config = dict(
    head_dim=128,
    activation='tanh_gelu',
    rope_fraction=1.0,
)
MLP neurons of a small language model. Each row is named by its layer, matrix (up: input weights) and neuron, and shows model dimensions 16-207. Each number is 128 + 24 x the weight over its row's rms, rounded and kept within 0 to 255. Numbers have three digits each.
After each neuron's rows, "fires after" lists the tokens most often just before its 100 highest values on Wikipedia text that the model never trained on. A number after a token or word is its count.

L6.up476:140118109104155124116113102104177190099123104166118128110120112131126160125112138145139124135135123115115149102134135063131150084108143086181160084108151153150102102121164141172100125115129157124116127092106128145178161144104110119129111153158140111165122140151183158125136117137105125132126168060136173129144150104147136148116129128121137113127149131124105131138149123166118110101122122091141099165166137182074105168186112119115093120123098132125172070113149106127097129131124126146124149156098136131071106111093117140137125133107131090121132100131174093128121116153104089148
fires after: " O" 17, " st" 15, " A" 12, "east" 5, "west" 5, "id" 5

L11.up264:148110133125128144159098127086115101147133103140173130090151127044165112078140078100128148131147118118143162105164133146115109122147141168130118104157134103182127102094131131130136122139148088122151107140179096136092153099129183103114112119139099104118131126119128121154169095147150155137124158148157113134137158117139129105138152136135169137129078106121118150095087125167136119135145126125108089139135140145147146130205135105155158131149105118129171143092105150105099178077103102122114112140151162133137130092091106138126151123123119154134105176153115171124178136126122152110
fires after: " " 35, " d" 12, "s" 10, " in" 7, " Al" 7

L11.up1306:087116136141199108140105162124110142129114148184108074120127125104095143057132138114098120118097081166113164146122148175128134123094145116140096131094116097121083160114130117139134146114100150133144148108154159134139136135122144136131119123166150125133139129105096069115125170147093112120089145137182146110130151141165163107124168137137147118114139127070153142137154160090099155147127137166142154101170137125133119108125132163114117139104113124111102099140139108096121113129148149097126106141107095115127108153136150166163118106143109136132170111109128126150117161148154147172
fires after: "ro" 23, " c" 12, " C" 10, "lo" 6, " Ro" 6, " Je" 5

L5.up886:121081138117115129175116125124113133160177111132104138111120091110130088119110127139137123106137102150113102141104176127122128156121134149127092141106124082109134146096122089129177113151102151102084114139131154112103112093148107113117145087146164137146149113142117143152168129131147086135099124157127118133106180137128173081131171117137110149101151115128076173122152174148085112143105183121120115148139111123126158141145109154137107129121181133130131141081084126120136115126135129104116109157107099127141143152153122148141176143163131175146120133117154153133169183134156124112
fires after: " the" 45, " his" 10, "s" 6, " a" 6

L5.up1082:083151125179149130091150106104128152161121097140117126155100134131138098113109107082110168153097145109143143120128168130156092123108119135152130115108123135137124135168145143112118166125106108136127120118125154083125131131127114108139137108110117129105124124138166121136132156092117118099093125119118157108132123102120163109096123129112141132107132118130135122145133130124106111123118128165126122136160119109151162083157121107106104160120105154104104127138148111125166090145115138164143171119125111164140105086135168160163121081149140156147133099107101099142155133098148129142
fires after: "lo" 21, "e" 21, "ro" 14, " sp" 4, "cle" 4

L5.up135:097133137131104163112111146139157143152146127101121106099117116121125102082121121086112154136121135096138107114137154110145084119141141132120104193098160140146143122116055133143114142136144100098081112111118102142123108145129105133126166157138149139134188110107110096170160137101090145120148159134107109077111149091134153070092118155152123125149168084147101161105116172180136132116112126114098164134128124093128111108126140143177130153149143116142158114138164112156113155109108124130108159154145111144114092147136190162132158110111130102138131104113141127179122144097137154169
fires after: "\n" 75, " |" 5, "." 4

L8.up1501:184102128145163130158097154093140162143129191105128109133122129140121149100123154148146103131126116125122117095114147115108117138127143145116121136108099096108139096091087128138154085153155156143151135151105143154138109129158125119101137145147131117136156101077149144135154159145149107138131123135121131142058133102105141145096068136130140130132114130083143111117131133114126129145096177141181123124127110154121076131111124148086121166160102112112139108064135141142131123120074133122118101154136125132144107095118157142112169153152102153178118168143159121153197098080119141163
fires after: " |" 35, "\n" 15, "s" 6

L8.up805:133139138163144139110132151126087132172120120134130109145135144079133138088071114108112114102107102166137086172156148096126143123108123149120139150134120087138133121119110137085134111086136102134140129117152141127134130169136102105156153112095113134137156104139124126160157150115108156128155105131108114111152119104101133169067126145141155160087137156150115134115134120125098111120120117154093153162138143148101142123147123150164149154131099116119120086140155114099138103157092130091114133162133115075102142168082191108109137102172165096100084113092126100118134182088100131150
fires after: "\n" 32, " C" 6, " 17" 5, " the" 5, " An" 5, "n" 4

L6.up352:142112104086109140142095103117165170114140111153106102139079129129129139120181115104149122123104112119110141172166135114114140117101103131140085138139092163144171138083122091114136157142164135159123113151124169148115158151133138087122074108145146147110142137139142138122136113150104130125128130143117063115133128129142124160112130121157132182132150108172129131148105124093123144127123119153123133123133103101125145112109114119182111157111115078160101129128160147120139114086078150166117148154110124122121113168103119136107124089156189094127116090087129129114154129113122180120
fires after: " one" 30, "or" 10, " many" 8, " some" 5, " the" 5, " not" 4

L11.up1446:147108147093158158137094126135123134138143141123114130118152113088134107113140116106130105164141114118145106176114177134111142086146090116135112127164151074105129109056141121141123087133108141164147127141119136116090138133151132142118119122163127161158178114134152136116164144132140167094126153132124091103099172127135121137120164130072177171133145121134135112096124121118128082118095125120147095163149086155072131063139124128188120162115171099161105121144158118141136090128163113143133092142132138143116096114113121155069148153120121114122127125121144130097177129129054133094
fires after: " |" 37, " " 12, ";" 7, " (" 5, "ad" 5, ":" 4

L11.up3:108137087118165118121111110102108108128156074103159116118121111153136123120157116131123111132129082172147143121154133115139126082118119113135110122146119086134122160092110152178149139159120194078117162112101129102098130145118131138139140139172149138110157142102139110100151129152147082051166124132122110126156130128107149166107170129164078128119166162142121140117173107140110106106069138114062136103102149086154091133124110128154131168113145144124103142090100143143122113111133149115116130156117151134157157125116126149118106117105120151165129158156111139120174160115132126143
fires after: "s" 21, "n" 17, "on" 8, "es" 7, "en" 5, " U" 5

L11.up458:119105106161148142110107154141101124154186099114095121120144139168106124155120142125144094117143134135088079142105158100119130126143078146140114146123130116126111120130134139120122151142125128123080142126150152147147116129126107116100129107154138135098130120164192142110161118125121104126132123112192112121126129149112137123136136153165162150127118093114081191148156181186062117129139154130102170111134102122114125131152111126134136190137118123089104090104139114138108121117144128090092154143075150095121140175075138142090145105088128151145151094151115145120113112107187143133
fires after: " " 28, " in" 19, " re" 8, " inter" 7, " is" 5, " con" 5

L11.up1447:155107124163121109137112178159121119141136160141100146137118150088114121136145098144125118094117122176130166095154140087152157149117074179173132089131132130131152140147158081171116132116136096120151096136115076135115082123107137089132129129164141142127144151089108119129180095100112112117140113108118126098131152140123125075119148147137173126111138136124126130131150106112131168111095146119140122135165127130126110124135103150204136135137143113141111151117124164119167141102101116081095120187091156121133148107140122169096176154128094122164123071096133137116132124109122194089
fires after: ":" 29, "." 26, " |" 11, " " 9, " 3" 4

L5.up369:102095153144139150139106137155127150137142133116104144142092126081104106109090135135141145129139097118154108126138164133155116127152087115128063121116123103174140122120110077150088119104141126109126149138142151122111132123145107115118161155140129125123114113140095074120119140111114155057145146154145128136135150083151126093132100133138125121120162105167102134142107131125121084124116164107114173096116152148171128126124147173173139195113146148127129135137120127136163121118102124109085093144104134128130101086139157152150183127194126102140109105144155120158124149131134127120
fires after: " " 32, " \"" 14, " (" 6, "." 4, "\n" 4

L6.up200:132144105142121110083125129123173146114176098129083063088157137130129088149123121094098117122111070117128107143085182165142099100125136162105097139096141126112143137134113131186146117157118095115158132094107090144115127116077138136138179131141153104144088131115124113143143164151139102142114157150173137128096145132129142157147137123108145133147113103128147137093119135130102131134095149141146132098143157121157120129139159107131091113112118138151153129102142153088131115107114124151072115179132137144137098124124122159125141076141155113119138133133133131140167135129138169165
fires after: " one" 29, " many" 7, " comp" 6, "fin" 6, " some" 5

L5.up223:131140119131143153146101170100145125133129116139134132084101109081104081103135179112116160139113100115122109112105186090132155149128100129148089123137088113133138143110082090131149149109155158154119130112153137074107134130127117100116169157159170142122167119109141129125166138116120134092150147096127145141125182152140125106152137173143111151122119093176090136141124152162152094123109137108087147144165102117106101146167120106124151152114153145111121107123118128087119182100095142119106107175091124172134073126122178149188151109127127105159138109132103129162164179152173141155
fires after: " " 20, " re" 16, " O" 14, "E" 6, " I" 5

L11.up471:125096096160157099159078153145114151129132174130077142132087143107136126084128107123120165149108130088127131119099105088117148151074132149139075137124120144139148101092160095108136096119126123162132159120115146100157129091111132127140175113141147163112135162103122069100158129134130143097110136104155084133116158096187144099194110130146164154131122121121117118126127105150104114125136098140118188144147145130159110139144142146152110095126128119112116108105140188127170094124133119135138120153106049149128110147110119137116136127155159149111148102113125139154115144145114126141
fires after: " de" 16, "hi" 14, " b" 9, " B" 6, "y" 6, "p" 5

L11.up979:134146058145151172102121131147123126173150176146079145125125137057171119087088142149160119135157096126102115142070181078143145150147115084149097111106107141163159175087137128133130151121106126089079127119140143106166155096088127109142158129128111165120098125118154125104142114107135141151119134135135106140100156125129143138117130097154148140115119118110097092138074126113129118120111126203103164099178135117125133134135165161139150171168123107098134097147164115142134101160108120093148114138096097107154122141171201151137104094134115118095096119088142134101154107133146163082
fires after: "ro" 28, " c" 17, " C" 14, " Co" 5, " Ca" 5, "cc" 4

L11.up431:124067140118183109139121136141148108168111121122079142112135096070134094153111152093132105120112105129109133134100146150127150135119132171156116107087122147174105171127134099114160106120122130151097139109175129099115133133109142116147119177108144091128112149135137114089182093131107164102159152122154136112162147162175129100119111100113090114167120123102138121152164124170101104152148112117130097128171132153161153088144138126130115146141130167157120087126167114185143125141121124062111164179111118108091145134140210121149165068183101133107122125139122151125142139119093155127
fires after: " |" 23, " con" 15, " de" 7, " in" 6, "cc" 5, " V" 5

L6.up517:132083140179118121163143130140107154146122141137122084101131141096087117132122075112164164111090072143110102155140165126104114129143126159159101123090149120163103143117088100119123152100108158094109119091140121138114132134118120111126140121100147123118161086150163141096107121141125132103131088116127140162099131165153103095102116114115162128128108127160142092122109143156112125109118212137087152148118129156115146098136143134132148166141149158149121119138126125114156105117134133103132156169094161099117108144149172171134173112121133108137120138107130084116159172135108168147
fires after: "-" 26, "." 17, "2" 6, " 1" 5, "17" 5

L5.up378:075134092117162156102144145100142121171127090137127175112096134135121142149126198105154143117118128134177100140111151143132129083120101127130093104133078114166118143085120115100132163082143157088110130139125136129096113098122075135159146165147132111134166166097136128119153133174113119093148158116143115149111138109111174130125071138146097096130115126234115137117117156143091124115118144105100151135119133126140136123127137137173149157084138140160123120122114165170129167089135109138117107151102104139130075118147163137131160063141138126151144155137121107121146135152119136128
fires after: " " 23, "." 15, "|" 7, " d" 6, " the" 6, "b" 5

L6.up742:091119140113169132088123071131121113117107117126071116114099087100131117126124137133145129148129121111145091124128158148152166097163110151140104125106142129111084140104132069117182113155102140095097166105129120127144101120117108084119199129162152172136138136150136121121161143130085091135146109117131109145122123127144135106134161171141176133086132084151083099065132154139148081099136155105145181142125103125164151152125153134138136156120126132152090119134112142170122116138137113115120139141118123107135111160130126121118161124161202170102097143109112088137156142114116153125
fires after: " the" 36, "." 8, "|" 5, " a" 5, " his" 4

L11.up105:117083115116157172118078101133102120123086127128120112124152135115081133143105120133141135112111077161154180175122168143142068131153071169178135105098089150134084136123116132127134130122126148155147122155130134103112116125113130125140159170115145092133121139104130093128167139143083090119142123136143116149155131147119182106144176157135120156123099120146113154106152143120126139123146138140109139119143117124130116173113095145126132148153121132162117126104102147112160133077110142122095126150125115168137146126156151148091161095172106125166105126143066128158117149152145160111
fires after: " an" 23, " " 9, "on" 8, " re" 7, " can" 7, " (" 6

L11.up886:107101110170160134144108161134100118150141081173142132105157104060112113129140127105091099096117124121108126131135170105103100116151080121136109114142122105111143105128087122120132122168171148144127162117173094129125138148109138088124118132131131131129189154120156130099175153138130132138159166139134120159137151100144163117116125106161140110104105100127095146113104202134131127111149124109166130112148129101122135148157084156135168133109173106138095118132112098147112113148107169132106123175107067104168132126138130156103131141118116166115125094136100101124104108113111160081
fires after: " re" 26, "\n" 18, " " 12, "." 7, " co" 6

L11.up1061:100115153122144120149146167104103135141159138154101144111121153119111140170121157117127122088111102139134159110118105137141149090105103161099116106111089129139138137139104112185091148093135149110130097121124173131088132126079089111164130131172139175119171138085141136143115135081135139104126202131132138115133190114117146094137150144145130130119093150153126124120112124123125147121146163105101140090156099158117152122130114143164126145077167150103177102120111152136119127093123096108132091153107083145090135134135159139148146089135170150105134076121147166144157160140122142128
fires after: " |" 32, " " 14, " the" 14, " a" 8

L8.up910:120108109159123125164097134158106145166126104156099084148113084111141057110117128138122147124113079115113117168127210092126113077139109134163105161124143112119132145151149101134130136132121129111101153113126147140127133120127123066091147110136105128090130130144133115110145135114160150122145120101113103160107158138136127122098155083136120131106122127151123092143120142139122116090108149128147145159125140135143121125147185148149173167111116153138121109139108106121127114101123150139120116192152148108123134085121128154106192118152141165132149122096114131114184153126090169096
fires after: " (" 36, "\n" 13, "-" 11, "tra" 6, "{" 5, ":" 4

L5.up226:068138127140150136131146176121114112168108162155103124101128122165102110118084109083103137109103170170155106133099154121129118111134154091159106116137155071138116121155124108156108144113139129110118100134132135125142143109121102104143173107139118135096139138131127145116170144125099155095146133127129181139123157078151148096128108144119105160126155106130106150150117098150066109105086114088070137164165101106125167133150114153125119175142133133146124108142124119127142150143125122128107099145116195116151111107147153146125148083140129100108106103113112108112151139134119121156
fires after: "\n" 70, "." 8, "," 6

L5.up1126:111111094119157105127179131107085159126135134164092149109132135119118090122148134104137131095123109103130172135125172111121141100152092148115125127140139099133149147118114142119134141100157098097106117092131142112135140113108102094101194153154116104114107156105148124153144122155101157130176131153184112123116122174148126119166133183134115132139138101167119097100127124126105085144142122127095156117134118181127110141148116162181138145125170124117139127148174132110125120122081118125119111174129138105129096138096120144141114107114166122106124140168092106121117130117140167149
fires after: "\n" 24, "==" 20, "." 15, "===" 8, "F" 7, "S" 4

L6.up1330:169118164146158108098129131147141164151088109131159173112138158108138153139160095124098092104118135078127147140134120155118138130153164139150086152117103119142113140137133140113163142093106090144113127157141096123140169112156157148157108107128114107109118125135144107140110156104138160152093138141118163137119131104108181102176149131150154073158138123127112128089138110132106139141143126130118097120120129086101095107112142088132092120111124169142098081127131132132109127146165147085081099149125103139112098109142115139162116145144123112088154110154102115161108141163143110108
fires after: " to" 14, " On" 13, " a" 10, " with" 8, "ne" 6, " Re" 5

L6.up804:072164119093127151097095123121117133140194131130146124097092147137142092110100129089135139106109093108162121155165135132132149113142098137140130147124147126162128127126146089127171133139108159123106121136137145135098100102157117118103141142149130156128154158131100142135140115147136138117123113137153098123106164137141122088130120149115147127142168074147093156142141120079119079163114102133116132108152151084173146128133138157161121129132103114134088111099146135145111135134131130150118115149155150155168122142124138095128140130137182121133131169147099113132139142090121137139
fires after: "ical" 14, "ent" 13, "u" 11, "ne" 10, "ate" 8, "ad" 6

L5.up805:088115146103083122119079201137106157125152138186118121092098096142130126130167081149157094133081074143119135172161162104090131146172087147121139145131125097139131125135113103108130096123172143109135117155091121129110101138155124123101118126188134125103118136147158147105125112101176127089132111123155124107132164121125131137096122163127116160108132114178119102152104114099153108137067126124116128161114144112117121105144097131179147143151121119157121153119102147133175157101102173151087118142119132107141139139108157168105123105144145139120120131134150103128134144110122102132
fires after: "s" 21, "z" 12, " M" 9, ":" 6, "g" 6, " B" 6

L11.up436:117092101130098162106121111159088134171153116167071093086087130104117084138173157159158152137122096129130159099151103159119141123133120151110123117095126156144105107126100119158131130146093156112140167158129134134130080113119087100130150136129112129102117124118172120129149158102110096114136186124122092168139159121136159138141158108160136084080096113143120151129134143085118119132135143153138116160123110098118134146099141163143112129125096154141106124103104118164149148126125119103094136141077094186135126107105146155148149113127124160159131143106152134120147128121162167131
fires after: " " 28, " O" 7, "i" 6, "e" 5, " to" 5, " ex" 5

L11.up762:111109122179153157132146165123129145161157084148136128165156121130101149103176104164093127088087149129113102123120110137133137173114096096160106142150114152134149132167120117104130087081111104102116144144156124121117117165106148124172114156122142141152122108122127129123112146136144134111091105123160085129127123126174156104113098121161180106110109087109092133115140138175116102150145134107137114174153126096103121099145137149162146102168066114216170154133154155112114186111098142116125132080102103163134156135119094131161145131119144107150103143110149156149108128119137106163
fires after: "." 24, " F" 14, " B" 9, " b" 5, " Ab" 5, "f" 5

L5.up877:128083170159125131074140093146150141125120100133120131114117149140117120112077087128119167117106091088135119143115133080161116091164143130171112123095137129171120120147093149135165156131118076125136121143117121133145152127073143124176170165084190105133127136134124116081154135105156140120105160129099161097155108120121124130096140119134107174135151081124103134143117138132113160128092146132112138119122164079113168148161136102119135155132117149104168142148107123154171150129147133135142133118132133152148112125138147169110116133124177138100092125167124132130110164112102110147
fires after: "\"" 33, "\n" 13, ")" 8, "u" 7, "n" 4

L11.up166:117104109129114120138138116115144104170181094151104118106145086135102102145112126146111131119116113135109127130072125134138140120131174117144150099098136105172133100167108105173108137150115126161125115206127127130105130090128148080170122141166145142121125109130127074109149093111102111124133158122142091110094157103157154133155115129137139127136135125110114173120112134171145134138150175099139151128120120126131120108134122140140144136118162135145119107113094131101118161160107104116133090123136150165141108159121148163164139103106172106150149099140113143119169106135120154141
fires after: " " 59, " |" 10, "e" 5, ":" 4, "\n" 4

L5.up528:100136140114103147123095102098100142123180123150132133114114141140140111092120107120143128097128121092157125142168173123127137116122091121125133173134183140121129141108121109139157179105098167133092164147140160125113110130161086135119138152166166143113145155123109131100105108163151134107140124127161118096177143150125098147149106148163155093099128101144121119140127099072133092180101106120112142121124118065137127114124108136156132125093127107146102131114153163145106143130145145106129098133129130125140109127139115114140118133114196128168137179163091140127135142083111145139
fires after: "ical" 13, "ent" 13, "ive" 8, "ous" 7, "i" 5, "ate" 4

L5.up1202:117123131122166172169133115155105141138118113117123138134116117098104103145127155130117102116136146165126113106154127164155118083114120128099069118144124111140166135140099140115124129162147138173110127112145155129119151083133120123125135130108137114130135147079102098066135138120078105076156183135106103125100154112147107122098152094104141124147144112102141144113151135197116123136119164095163109063165133156163092136132117110134112149089159115094114123103154105139137112103134153116108148116119148136107155152136146087133133125130118158111104150143142125180140138151127123121
fires after: " con" 17, "e" 14, "mp" 7, " V" 7, " Ra" 6

L6.up755:120121145104093140123138131122124158061141097093161160094130169102143154124108124072147122142119149121135143098163119168160129100126148161110080132117126114132150178149134178165142138115120093122159139150131124137115149088163082135118111152100117114111148119110151116111126135136118134111110111065167141145125122114124120170140115165125151100127155144147167129135113107107134121161131120094118128151126137152123103141161192156115101118146126088139100119054136146122114131124118123148159165127143156145110139177132105113139087091113137129113135124157175137110172096146138104128
fires after: " " 26, "." 11, " po" 9, "s" 7, "\n" 6, " (" 5

L11.up51:140100110154148131128121126131152152170146133139081115128097126140070097101125132136123103121121127099077118112139118142098142123138116129174128131129135132103131124129119098157143112110107137124136171190131161117110146128127069111122187122139137170137103102115073121137162207143126128098134123136146072144117132189213099124124133099121163099123151159154152118126126140183102133171104105126120151164154140130120150155092151141109106096113117147121076151119124140099108179118129120096102126128105114165112116096164174151135132127171132144145145110144145125151117151108132156148
fires after: " " 26, "re" 12, "w" 8, "lo" 6, "e" 4, " De" 4

L6.up69:147106136125124123096103167136136171158160093134125110158102131130113132112123105115115101058138135130144152095187120131120107122089120142130145127090121131150162127119143088135102118147117117065121150111120157173135157159136123092114133124094166121113104117142092121101112126113107139136119133142125093144119105162138131117146140153141105124137135118131100135132150107148134138137144171147116154120116136114134139063148127152164126137162146142130087138083103148107093144087106095132085137131122099140142131089141121167182159142124151106111135121143123160142114164078166145129
fires after: " United" 30, "one" 8, "in" 8, "e" 7, " the" 7

L11.up1107:141110132151128145126126180119058154151174146160104117099145091137138100122133113126129161133150101187144150109144119177123133107118104153134083145085153137166135114105151135134159122140079133083148160099154187099126061109090116115122155124137144121159133180121135109087132121101119106090173083103137139153122086124117167103194151137135141168112119096114118130133097126099104108125082112115136148132131162070128164117138160182131183130134139144191136115085138144131153161128100099104095102140112156134092131110158129148106127117151154115146097095171150144140109137086134126120
fires after: "en" 20, " dis" 16, "ur" 13, "s" 8, "-" 4, "di" 4

L11.up1114:131130077168214113110132108132134127120127175109130100144129111118119106102110161099128120143113131116108160122115118135149132065156101114150139134104142121128120113106141108120104129128117132147128123128128118123096154124121115134073144110140129088109168103129166157142158177149134069104142103137131144130115151134173123139102089155124160099092113156142134092140126143155083131149129211157099175118193094121167096126124132127126136140111097157108075133121092124139135120149134112110096131119100154159093081113124154182154151099150125125123124132129150135127171091128099141150
fires after: "lo" 16, "la" 10, "e" 10, "re" 9, "le" 5, "ri" 5

L6.up901:080161140154182129133129133083144141141133128208124127181094134108114127113114119137114115108119150156121144129149155095145107099090161108170153137111111137103141102115065114112124117110112109148130102109110092111165132112120144121128199147113121128144161156122147095191124142091141127143098149101103131154138159104119164146093142124126145133080079089155087137126168146131118139114067107136134125143145103130145120151117113119136157135121178117133127124133142130109134166095117139117129156136113094125136093129110094123159099131163128128115058135126103089150174133140127139128
fires after: " Mi" 15, "d" 14, " " 12, " mi" 11, " S" 9, "el" 4

L11.up231:121147112134186123122139153101071124137166125170134093133123136122141108121121164091146119121091103139116101130096138129115117144088093119093146153088123137152162129121082113141157150122140105138090127120144137131102131130099145127133114130123160153126101123086130147086117175114123156138119137106141141123091123129170182131105128094112156153130139098138087113146100158147091116159115118110128184141170160131148136131159128110156168140114144160129095144101156133121078159166096125099123138146110097104109108130122134145112097116140105138109118127108143159143145120135187138143
fires after: "cc" 20, "re" 12, " re" 9, "c" 9, "ro" 9, "er" 7

L11.up558:130146114123097134171104128112128143172100122122129153047129091133170096120115140095089095164120117168155126131156121094092140095135123131129144130136110135139127164129145124128118106137111115115150135138113164137130128080128146161088164151142163133112122135138143119121092090127137139143124158149098116069135146106140146109129160149168121101106102143124138140124149104136166090151128144135134130150135133165122101149106148138133135176165180134150131089117155130150137153117139119109138105167135143164117077165145122139094117106128115157166115122169164116124184186113129172150
fires after: "s" 58, " " 9, "T" 7, " T" 5, " S" 4

L5.up1153:130116102134113166158120125163086111141182111141081079090149100128135109149094145103136138131112111092154153133097210162123166119145100139099104147107081128162123121137157124091121128139146115086096129145114095175123124126111131117142134147131103116071146162138118118175156088135133120132126137146159079088115169140184116082134088157154136168131170140146098132086096116139084117151081134113139116128136145144127118103162142128179137144108136137156140107112105203155094135127120116166058128170131152081099121120129163110143149093165146154087113135131092099128126159111136152121
fires after: "\n" 29, "." 12, " P" 12, "P" 5

L8.up102:109162134083171078120111153110129095128107094128138116114147168100152105158160092117140112111151088144125149130123137135149123158113119155149122094114131113140131140120135156168132137149151085084135124120143142116140122087124169071117133115199115125080157130138151109142168154158083124125135139156123093139159138072114130122166160152110135102102116085178107146098116109141144109129128127143104151123113153111129058153151168170188121124140130119142147100121120110107120140119163122129091123136149142132098097112080128090130118108132149175130098154114144172141141115177146177160
fires after: " Al" 24, "\n" 20, "s" 19, " Jo" 5, "an" 4, "ar" 4

L5.up975:145103145107161114132120124161118168156135101121157149139107156137146123126145103141104132136135154164121178120158127126106135112139124142128133131137114170113139081105095090147138139120163092125105114159129148160112110148136166099129113117109094144127128117133159128145155155114113156130110116111100103139118116151153086131101154097136107117134120096148106142130136134136114144091139157163106139112124099152112189116155089143151127155163101120141108079119118134109163144109073139104094168133143062104134169167081134078118142117142153124120095122113074073155140127097138172143
fires after: " the" 38, " P" 15

L8.up18:135136129186125079116137120154129094161188107145146151102122159103098081115139125146146139120125165113123150129084154108092088061128108144164093140150147107133149098146129135141132159111113131140075125104147114130151157130082087088135166127115124097155116118130127101115134136120162092118137109159119151119154100075148145155147167123143173125160113103101115161122084114155121106114102107112142155146128117123138165088130163154120168162130156148104152150116118140148111156132124145104122127123136156155091083161141140171120116111132158119139135103154098108143109139117148125122
fires after: "\n" 63, " and" 5, " S" 4

L5.up153:137105165114156115149134138148120122172149130150116121146133140128078135108112127107122170115125113116131132128101129129121136109128107169169135110103121156149125097122122103123101129114141159128125124139173164117119115114130105125111161136125134171132121120136093118105145141129130113109143134158160131126125184159165135102162180114133120150133125098139093166094108124153115105115112148099123138178161128143131135164154096125142160115137149162129082091128085122095113132108136120116061124130129131117150120133164159136135141101129154112102111137156091115177175190175142125125
fires after: " \"" 25, "-" 23, " (" 17, " " 14, "." 6, "\n" 5

L11.up825:153142119113143130110132137105108109115131116124114092115118154115112108100148125106118118146131069168120165149096160085134072096104100149097122139106162123143153112127142148086125148107163154093137128091149165143114099104133138080141138134113151108115134154094090116073137134116117115144125156150162129159136150117113161106136135149117140154162089109177118128114117143161116155126141153168119169104145162147160104097157109143149146171183156154132125145087114162144126087115091131077098142169137122123151145123102115179135094112104126173117141095105117111124146164166107149130
fires after: "s" 25, " c" 11, "c" 10, " was" 7, " S" 5

L6.up24:147123132168153152134133106111131123140172115134158090192140136135143136123116156106139185143160135142124150147155127137140152153125126140154125130148133147136083178129134151115158141180117145120154070129180137102128150141107108131128155111135134114129119108146124131120147129121169126136193132135144133122147099109159168154144110124140168167125073119118151143156138105173170113142135072123149145121163137107076134151152128131080130160147128148131180165143098121162146159114121122182097101132146154131160112155105145098122128116122106175175139094130161150129179131095168123146
fires after: " re" 16, " O" 14, " f" 13, "A" 8, "ub" 7, "qua" 7

L11.up1081:138120111149169153141123170133094102131152153105123138125147107110100143164121109163156154131108094118042147146110161155133154098082151170183070137072088088169118157126113121110158147107084135112082161108096149123142138079070138121159107130101141104176100112108128085132161154150121118138166134067140131110064111146132151146149150089114111152108123103150139123103116121171110130144147127152128167087140130118129092137129136126080173141100115147126145109136088169117155124145163107107155163182127139117139137133118163117119159147141145161102116163162118130124172172143108154108
fires after: " |" 23, "im" 9, "ev" 7, "–" 6, " –" 6, "ist" 4

L11.up1300:085125102111152112114148134116080127109139138150110148083157111114121094131102143116137156166104112110132152117129152175086161136118157125112129142161125099144133142130136130135150098110143140122098122133130125135083100100100142124113100130152119099153161144130092139146103098141133119132140165128138086100125167097096212098150129164121116210120133141099104147138149132129149152112161099126129102120156131129157095088114116162141141188143114143178126135108185117125110098144136105083100090145129163154149147142114131161134144101117110139162135113127133128107165145093129157071
fires after: " S" 26, "s" 17, " p" 13, "S" 8, " Mar" 4

L5.up1026:124139166157154131172137094116155125112175082116090125110130073091106151134141146087100139139075104124111167144137158062154149124171116135111095168140112151125104116100139128111180114132096150113104126128123073137156130121122139154118120113125126141093144161109149145143110121129082080128158125119099131091145154131158125116116122151133101095135137116166104152096091157130147118152101159106164133155119150112144107140151159117140116177109144136110146127105177123108115133133136107167104099160102168158166105112097143166146118184138093169122111121124125127115154138088083133104
fires after: " " 22, "c" 10, "ho" 8, "ate" 7, "s" 7, "G" 4

L11.up448:102077152131152131160138150167135126153119159141110126149134123096140152111090135122100147142110143131139132118117110160130145129085152084131131121120097130151123138130059090119130173146148141171118123171133074129137123211113164117180186119123152153135147129165149088124139113105134125124123144116107167124131138088148164081133120116124139107110150085142121127145119137130120171094118144123130096148166119127155137128106115106150169144116129146091144125099106119106099156130053129117122104141137098101133135151131157118153148141134107090086138125118163104133158140118142120182
fires after: " " 21, " the" 10, " h" 6, " c" 5, "d" 5, " co" 4

L11.up343:159127071151118102159131151122102144145129121157145085143091104104128121139134135069118097103146158141086135095146110136104115094130077121149118153155124086166116112126096149134124110149120125146131169162141154117128105142140097122140107156127171149122141099173168145116099134121123088109112116112129105114114159145135136071161133119139124155103190096153129141162089156155120156099141154114139167112129157145134128117169117152122150161114151136157109142116139101136112106183130113151045151182101137095119124144112133139129130138103089160186107131105157117162140131096147148101
fires after: "cc" 26, " de" 8, " re" 8, "re" 7, " con" 5, "com" 4

L5.up1089:098047114137137119141106123089144140151148121143094156122108104127095126157144126131178153108122131107147117126118177140120133155109107172105104145066104110164119144120133079159140140142093129070074120106153108148129101109098108178101161150151125160131127132133132097135133117160117115136160158158129150119126174153165112108128145145139147123109089121122090179110141144124107106099098181114137152113116134110138139127112136116153151111117140154150162101120069181147106164100132120106126105121132106166137128118118113144121109084150144145147152141171113138138096140159125125100
fires after: " " 34, "-" 6, " pro" 5, "ro" 5, "." 5, " $" 5

L11.up463:131115129136151151189088146120100128154121120150152101149125141087174151096128136139113123128144132140154099138118122112133129135128087119156144091101106126129079123138095121145139128145150148151154123145110127177108174131115155155129122145147165153164109122103137121112104123126141140058140127123158107123086133103162141116123165135093129145126166111119106129095120109106142128165138135110147131116148162141125113178115104158149152122116128119137119149125118144114175159169096132123122100146130140123129145079140123138090135154168103143135131203159145091097131135162118115159
fires after: " |" 29, ":" 12, "ary" 10, "s" 6, " Division" 6, "." 4